Weights of a small GPT-style language model, trained from scratch on English Wikipedia: 784M tokens.
MLP neurons of a small language model. Each row is named by its layer, matrix (gate and up: input weights) and neuron, and shows model dimensions 16-143. Each number is 50 + 10 x the weight over its row's rms, rounded and kept within 0 to 99. A neuron's up and down rows have the sign that makes its largest values positive.
Before each neuron's rows, "fires after" lists the tokens most often just before its 100 highest values on Wikipedia text that the model never trained on.

fires after: "\n", "er", "-"
L18.gate528:41 49 38 69 67 44 41 48 42 47 63 68 45 39 42 43 33 46 52 47 24 50 40 50 63 66 53 39 46 42 58 32 55 50 54 54 53 69 50 49 45 52 56 45 52 44 56 49 59 57 74 60 54 50 59 58 49 46 44 57 43 55 61 41 28 48 35 58 50 63 57 47 62 57 57 51 58 58 53 49 42 48 63 48 35 49 58 40 43 51 50 47 43 58 38 55 59 63 62 47 30 48 44 71 59 61 61 33 45 44 35 49 54 56 65 64 51 50 54 39 42 35 76 55 58 54 60 44
L18.up528:55 46 55 77 39 55 35 52 44 51 59 67 49 51 33 41 48 55 53 53 48 52 57 37 59 72 57 48 32 31 62 44 46 55 54 39 59 50 55 50 61 36 55 56 60 30 60 37 43 49 70 64 42 58 59 55 55 56 68 54 39 54 48 54 52 50 45 37 53 60 63 49 54 62 63 39 57 44 46 52 48 34 47 29 43 50 62 53 55 63 37 58 48 59 41 62 62 66 64 54 57 51 47 59 66 40 51 40 35 32 31 38 69 65 68 47 46 52 48 54 50 53 48 64 64 45 65 33

fires after: " S", " G", " m", " y", " n", "us"
L11.gate1002:62 63 47 47 37 55 45 36 52 52 40 50 43 56 67 60 49 41 49 33 50 24 64 41 44 46 52 41 70 41 68 77 42 51 74 36 52 55 33 60 56 49 55 52 38 37 52 59 60 55 46 59 48 46 60 43 43 41 42 39 54 47 54 43 56 49 50 47 60 43 35 31 54 48 47 66 63 42 35 59 43 48 84 53 54 44 50 41 64 74 44 44 41 47 47 34 50 57 50 47 61 52 48 37 32 51 38 70 44 47 65 43 39 33 44 46 63 42 61 70 51 58 59 34 43 46 40 51
L11.up1002:51 48 50 47 51 58 55 60 61 66 41 58 58 54 64 54 54 50 44 48 57 52 60 38 46 58 57 34 63 49 64 48 52 57 39 49 57 46 43 46 59 52 43 59 56 41 56 43 39 70 56 48 61 42 37 50 63 53 35 60 43 36 59 38 53 60 62 41 50 60 41 52 47 45 49 40 47 55 63 50 41 35 51 49 51 48 46 16 53 54 68 25 56 60 46 51 47 59 54 53 44 48 63 40 34 42 53 58 42 57 61 41 58 46 60 36 33 34 45 49 56 62 60 58 74 47 48 53

fires after: " s", " P", " m", " L", " S", "E"
L8.gate759:68 35 67 42 58 55 57 57 43 43 59 60 38 61 62 52 33 44 57 35 47 40 49 59 67 57 53 47 56 46 63 47 35 50 32 44 47 51 46 35 74 48 47 55 61 59 54 37 47 48 55 41 59 56 55 60 45 47 27 44 19 53 55 62 60 50 64 41 47 33 51 58 51 55 52 58 48 51 48 42 60 58 43 50 46 57 59 62 53 48 65 35 38 50 57 56 40 78 53 45 35 44 65 70 43 35 61 48 37 33 44 35 47 53 60 62 37 38 42 56 64 49 70 44 35 57 60 52
L8.up759:53 43 41 59 39 38 39 53 62 79 27 50 45 55 41 60 59 61 45 49 42 38 38 51 47 55 52 42 40 48 56 32 52 67 59 37 48 50 42 43 57 58 41 65 34 53 34 47 53 50 43 50 23 52 49 45 47 48 56 51 49 40 47 29 39 52 53 43 49 53 64 54 54 56 67 66 42 46 73 62 53 46 57 49 28 52 52 53 48 42 58 27 41 38 56 55 52 30 60 52 68 59 38 30 41 46 58 49 36 39 68 75 50 43 42 51 62 45 55 50 81 44 54 49 53 46 44 42

fires after: "\n", " M", " D", " C", " G", " J"
L11.gate814:38 60 51 50 46 39 38 64 72 49 44 45 40 53 61 38 61 36 40 59 42 45 54 43 34 46 42 50 43 52 45 55 59 50 45 65 40 46 51 56 26 53 42 44 62 52 55 55 57 58 73 61 43 54 45 47 71 37 44 49 53 41 67 56 49 49 50 46 49 41 49 49 51 42 54 51 55 57 50 61 44 45 48 46 62 43 51 30 61 46 52 61 32 40 37 35 22 49 43 36 60 58 62 58 46 33 57 45 53 65 54 45 50 21 48 48 69 36 34 58 45 70 65 41 40 46 47 43
L11.up814:56 36 66 34 40 63 56 42 34 48 43 40 40 27 46 51 54 61 73 32 57 62 34 54 53 70 54 46 46 56 39 38 36 40 58 39 38 64 58 48 26 46 38 51 46 42 55 36 56 60 53 45 41 50 45 51 33 44 36 66 45 56 31 56 40 48 41 54 46 63 66 23 64 39 46 56 45 41 43 59 43 53 61 45 47 43 39 59 32 67 58 56 38 58 38 35 74 45 44 40 58 57 42 60 54 53 63 53 39 45 57 49 53 39 51 61 54 41 37 30 47 43 52 70 53 38 56 58

fires after: " (", " the", "-", "P", "}", " \""
L8.gate630:60 46 54 48 75 56 37 42 45 54 43 50 56 47 50 41 36 54 53 41 48 43 67 61 49 34 40 53 38 60 50 52 56 41 49 46 50 60 58 40 58 60 48 70 30 43 43 49 50 33 70 52 78 65 60 58 60 58 36 24 47 45 66 53 49 49 47 62 50 55 55 52 53 50 71 49 46 53 46 49 59 41 38 45 69 49 52 49 44 63 44 60 43 61 46 61 43 58 72 52 71 53 68 60 47 53 46 58 62 44 50 52 52 51 53 52 58 55 48 50 46 53 58 55 41 46 61 67
L8.up630:42 47 38 50 47 54 62 57 63 56 49 44 47 52 54 42 65 33 23 52 55 43 56 44 64 63 67 49 44 62 51 63 45 62 60 44 56 36 49 30 53 65 53 48 39 34 36 41 64 55 54 72 71 55 44 52 22 60 59 33 44 55 48 53 41 55 57 59 61 20 70 55 67 52 59 52 48 51 42 40 48 51 32 54 54 37 46 43 45 71 44 55 53 73 55 50 59 48 49 56 59 48 57 56 66 37 50 46 52 56 18 53 48 58 54 59 38 53 59 37 52 48 57 50 49 52 44 51

fires after: "-", " /", " S"
L12.gate1167:78 42 54 57 60 63 40 66 48 62 46 60 60 50 42 46 43 40 42 50 52 65 49 48 51 63 41 62 54 62 41 39 34 43 45 38 57 53 66 51 47 54 50 51 52 43 56 38 66 56 58 47 60 42 41 53 61 57 31 62 51 50 53 32 50 60 47 56 71 54 51 51 38 67 76 48 49 58 62 38 62 44 45 45 24 48 45 57 45 51 46 61 69 47 56 51 50 57 46 40 39 56 52 53 51 47 50 52 56 68 41 44 44 43 51 35 60 60 40 41 39 66 62 62 41 54 61 58
L12.up1167:63 61 59 60 53 63 48 55 68 74 35 61 53 25 50 69 40 42 55 54 48 38 49 51 43 57 47 51 47 58 67 56 62 40 55 53 40 29 63 40 63 46 47 51 47 50 46 42 44 56 57 65 47 86 59 36 35 56 54 44 46 49 37 47 56 46 45 51 57 52 58 63 65 66 66 45 51 52 33 64 53 58 67 52 41 60 61 51 39 50 30 56 45 67 36 54 44 60 50 54 64 39 51 47 49 38 36 48 58 35 44 46 55 43 71 38 44 53 40 45 50 55 67 66 74 55 45 59

fires after: " M", " Ch", " m", "M", " Y", "a"
L8.gate161:38 61 58 67 43 27 38 41 45 55 45 62 34 46 60 46 53 58 33 65 46 48 47 43 68 68 30 49 63 66 65 58 53 47 45 72 34 56 58 64 25 44 55 44 45 51 48 58 46 53 41 38 47 46 45 40 63 55 61 59 39 57 49 38 49 45 38 38 39 45 43 61 46 42 61 30 47 52 58 51 68 41 39 54 43 54 47 66 41 48 50 35 52 44 50 61 78 41 39 64 61 41 41 45 63 58 52 42 46 51 55 50 45 45 68 37 62 29 62 68 54 40 68 43 40 58 56 59
L8.up161:50 61 41 53 62 45 17 35 36 57 66 69 38 69 50 52 54 41 57 43 66 65 58 50 58 41 37 43 63 65 32 38 44 67 52 35 53 49 57 48 36 70 43 39 50 57 56 51 67 41 39 44 47 53 41 68 58 38 51 52 56 28 53 46 43 65 44 53 46 47 36 46 52 40 77 40 40 36 77 59 34 45 60 52 30 46 58 52 45 44 44 35 46 42 56 43 73 56 24 45 44 41 46 53 66 60 48 63 47 61 51 52 55 42 58 58 44 28 55 52 57 34 55 53 57 46 47 40

fires after: " c", " s", " S", " C"
L11.gate1083:57 52 57 49 58 48 45 51 66 58 50 48 70 57 37 56 42 60 48 59 50 40 44 35 43 55 43 27 60 45 66 47 51 56 46 54 55 58 57 50 69 54 46 39 59 22 42 54 53 46 55 33 32 55 46 51 40 50 46 51 33 58 46 56 54 32 58 67 33 61 54 65 20 36 50 37 47 47 62 62 58 46 32 71 65 35 73 48 61 47 46 43 44 49 62 38 39 66 52 50 53 48 34 47 65 40 69 53 46 41 55 33 60 39 29 62 50 58 67 58 68 45 54 56 38 53 62 47
L11.up1083:57 50 37 59 50 38 41 45 63 53 63 47 65 45 57 84 55 58 44 47 56 48 61 52 51 48 39 27 69 52 62 65 47 44 42 37 50 56 54 61 45 57 32 41 45 46 23 55 50 50 56 45 13 71 44 50 46 66 60 55 44 45 52 52 58 48 58 55 48 57 61 51 36 32 42 48 48 49 58 63 56 35 49 64 42 43 56 57 46 42 58 51 45 39 44 42 38 53 49 55 47 53 31 60 50 44 65 52 41 50 60 55 66 41 27 74 46 58 62 68 51 37 67 51 43 60 50 50

fires after: " G", " g", " J", "G"
L8.gate327:46 45 46 60 48 42 38 45 51 45 42 53 46 45 54 23 51 60 53 67 37 50 53 43 31 42 46 46 71 60 46 50 57 30 63 70 43 30 62 46 40 48 53 58 49 46 63 40 47 70 51 50 45 53 76 64 42 45 56 51 51 48 65 45 49 46 32 56 42 41 68 37 54 39 54 57 42 37 59 47 57 40 39 59 52 54 28 58 47 53 59 48 42 55 39 43 55 41 53 44 60 66 39 65 40 44 75 34 56 53 52 51 50 48 21 51 49 38 48 51 70 53 55 51 55 40 45 50
L8.up327:47 49 51 63 57 54 51 47 48 40 56 58 56 44 47 37 61 46 55 52 30 56 58 35 48 48 41 63 51 62 70 34 50 54 45 41 48 60 61 47 31 58 37 57 56 55 51 51 54 42 58 63 39 77 46 44 43 46 56 52 53 61 29 60 67 44 46 67 38 51 59 40 52 45 54 48 51 45 48 39 45 50 36 53 42 59 42 50 44 47 50 46 40 68 58 36 50 39 51 46 61 56 60 52 66 47 56 35 48 50 62 43 21 36 41 44 50 47 56 48 51 54 53 41 38 51 42 59

fires after: " s", " ", "us", " S", " sub", " th"
L8.gate1040:43 57 48 50 37 49 58 52 35 50 53 46 57 46 55 60 52 45 36 60 59 41 55 56 46 65 54 58 44 44 57 65 52 50 58 50 38 65 56 55 47 49 54 45 57 43 33 35 57 70 61 46 49 35 47 65 33 52 45 27 34 39 59 55 57 53 41 47 44 32 57 42 34 49 35 58 58 40 51 45 34 56 35 49 44 47 49 40 69 48 51 43 33 66 49 45 54 54 37 48 36 54 72 50 41 55 48 39 37 34 50 64 39 24 73 53 54 50 50 53 54 60 50 48 59 56 43 50
L8.up1040:44 37 58 52 49 37 40 71 53 50 47 63 72 47 58 51 50 51 48 62 53 51 59 47 53 51 49 57 66 55 54 45 59 33 34 53 54 54 61 48 52 32 65 44 60 39 72 46 85 31 38 56 63 53 41 46 60 58 60 43 52 36 48 47 61 45 50 45 37 42 56 44 58 45 42 61 39 41 61 56 49 42 51 38 55 38 51 62 53 62 46 50 47 56 60 66 35 55 51 58 55 53 57 47 37 46 60 42 60 46 45 50 34 56 68 47 52 40 61 61 61 45 58 60 59 51 48 40

fires after: "ab", " M", "p", " m", " Ab", " Sp"
L8.gate433:56 59 46 42 44 40 38 51 38 52 49 50 37 62 49 57 30 65 37 58 42 51 44 60 55 32 66 56 29 69 57 59 43 48 24 62 39 72 53 43 44 48 50 58 48 57 43 56 36 32 41 58 42 51 57 56 60 51 75 65 40 56 45 13 67 66 53 37 67 48 48 50 60 56 39 40 52 70 47 61 47 61 53 68 49 28 55 48 53 55 34 57 54 45 64 63 42 44 30 58 71 43 42 58 54 56 61 56 55 42 77 60 50 48 46 40 55 47 59 66 56 46 48 45 44 52 56 43
L8.up433:51 47 74 70 55 38 39 50 65 67 40 48 47 45 26 44 45 55 44 61 46 47 32 53 56 48 35 54 57 47 56 48 38 64 40 43 38 58 42 46 56 35 36 39 56 56 41 52 44 52 55 43 58 46 54 51 57 48 26 58 60 37 48 63 70 48 38 52 37 37 36 57 71 39 58 48 54 56 61 53 50 47 42 56 52 43 65 35 47 34 45 44 52 59 67 47 29 46 45 43 38 47 61 72 54 63 46 66 54 45 63 63 62 28 54 37 37 54 65 59 48 50 41 36 41 53 56 52

fires after: " p", "e", "l", "attle"
L8.gate1079:60 49 38 27 45 61 56 39 54 46 47 56 59 45 39 61 66 63 54 49 60 57 48 52 47 57 59 48 46 53 55 39 60 63 56 42 51 54 64 42 57 34 57 21 60 56 46 60 37 52 51 40 60 47 57 61 32 61 41 46 53 63 67 47 50 56 63 72 40 33 37 44 41 34 62 47 41 39 38 54 35 44 51 25 37 54 36 40 39 37 55 53 69 68 63 44 47 44 61 45 61 44 41 45 40 62 35 67 45 50 34 55 44 56 74 30 44 66 65 54 47 39 42 44 68 48 45 60
L8.up1079:55 42 37 47 45 45 46 36 39 44 48 54 52 35 69 55 41 45 38 50 48 55 35 46 49 40 68 51 66 42 36 20 43 68 48 38 42 37 60 52 55 61 48 52 51 68 45 36 42 28 69 49 41 53 47 64 54 56 32 52 46 23 47 43 52 67 36 56 42 44 47 46 45 53 59 32 40 54 58 61 50 48 60 43 55 54 43 47 89 57 63 20 37 64 44 63 31 21 45 64 65 50 31 47 46 69 47 56 64 64 45 50 49 65 52 56 72 55 73 49 64 63 55 32 46 46 67 25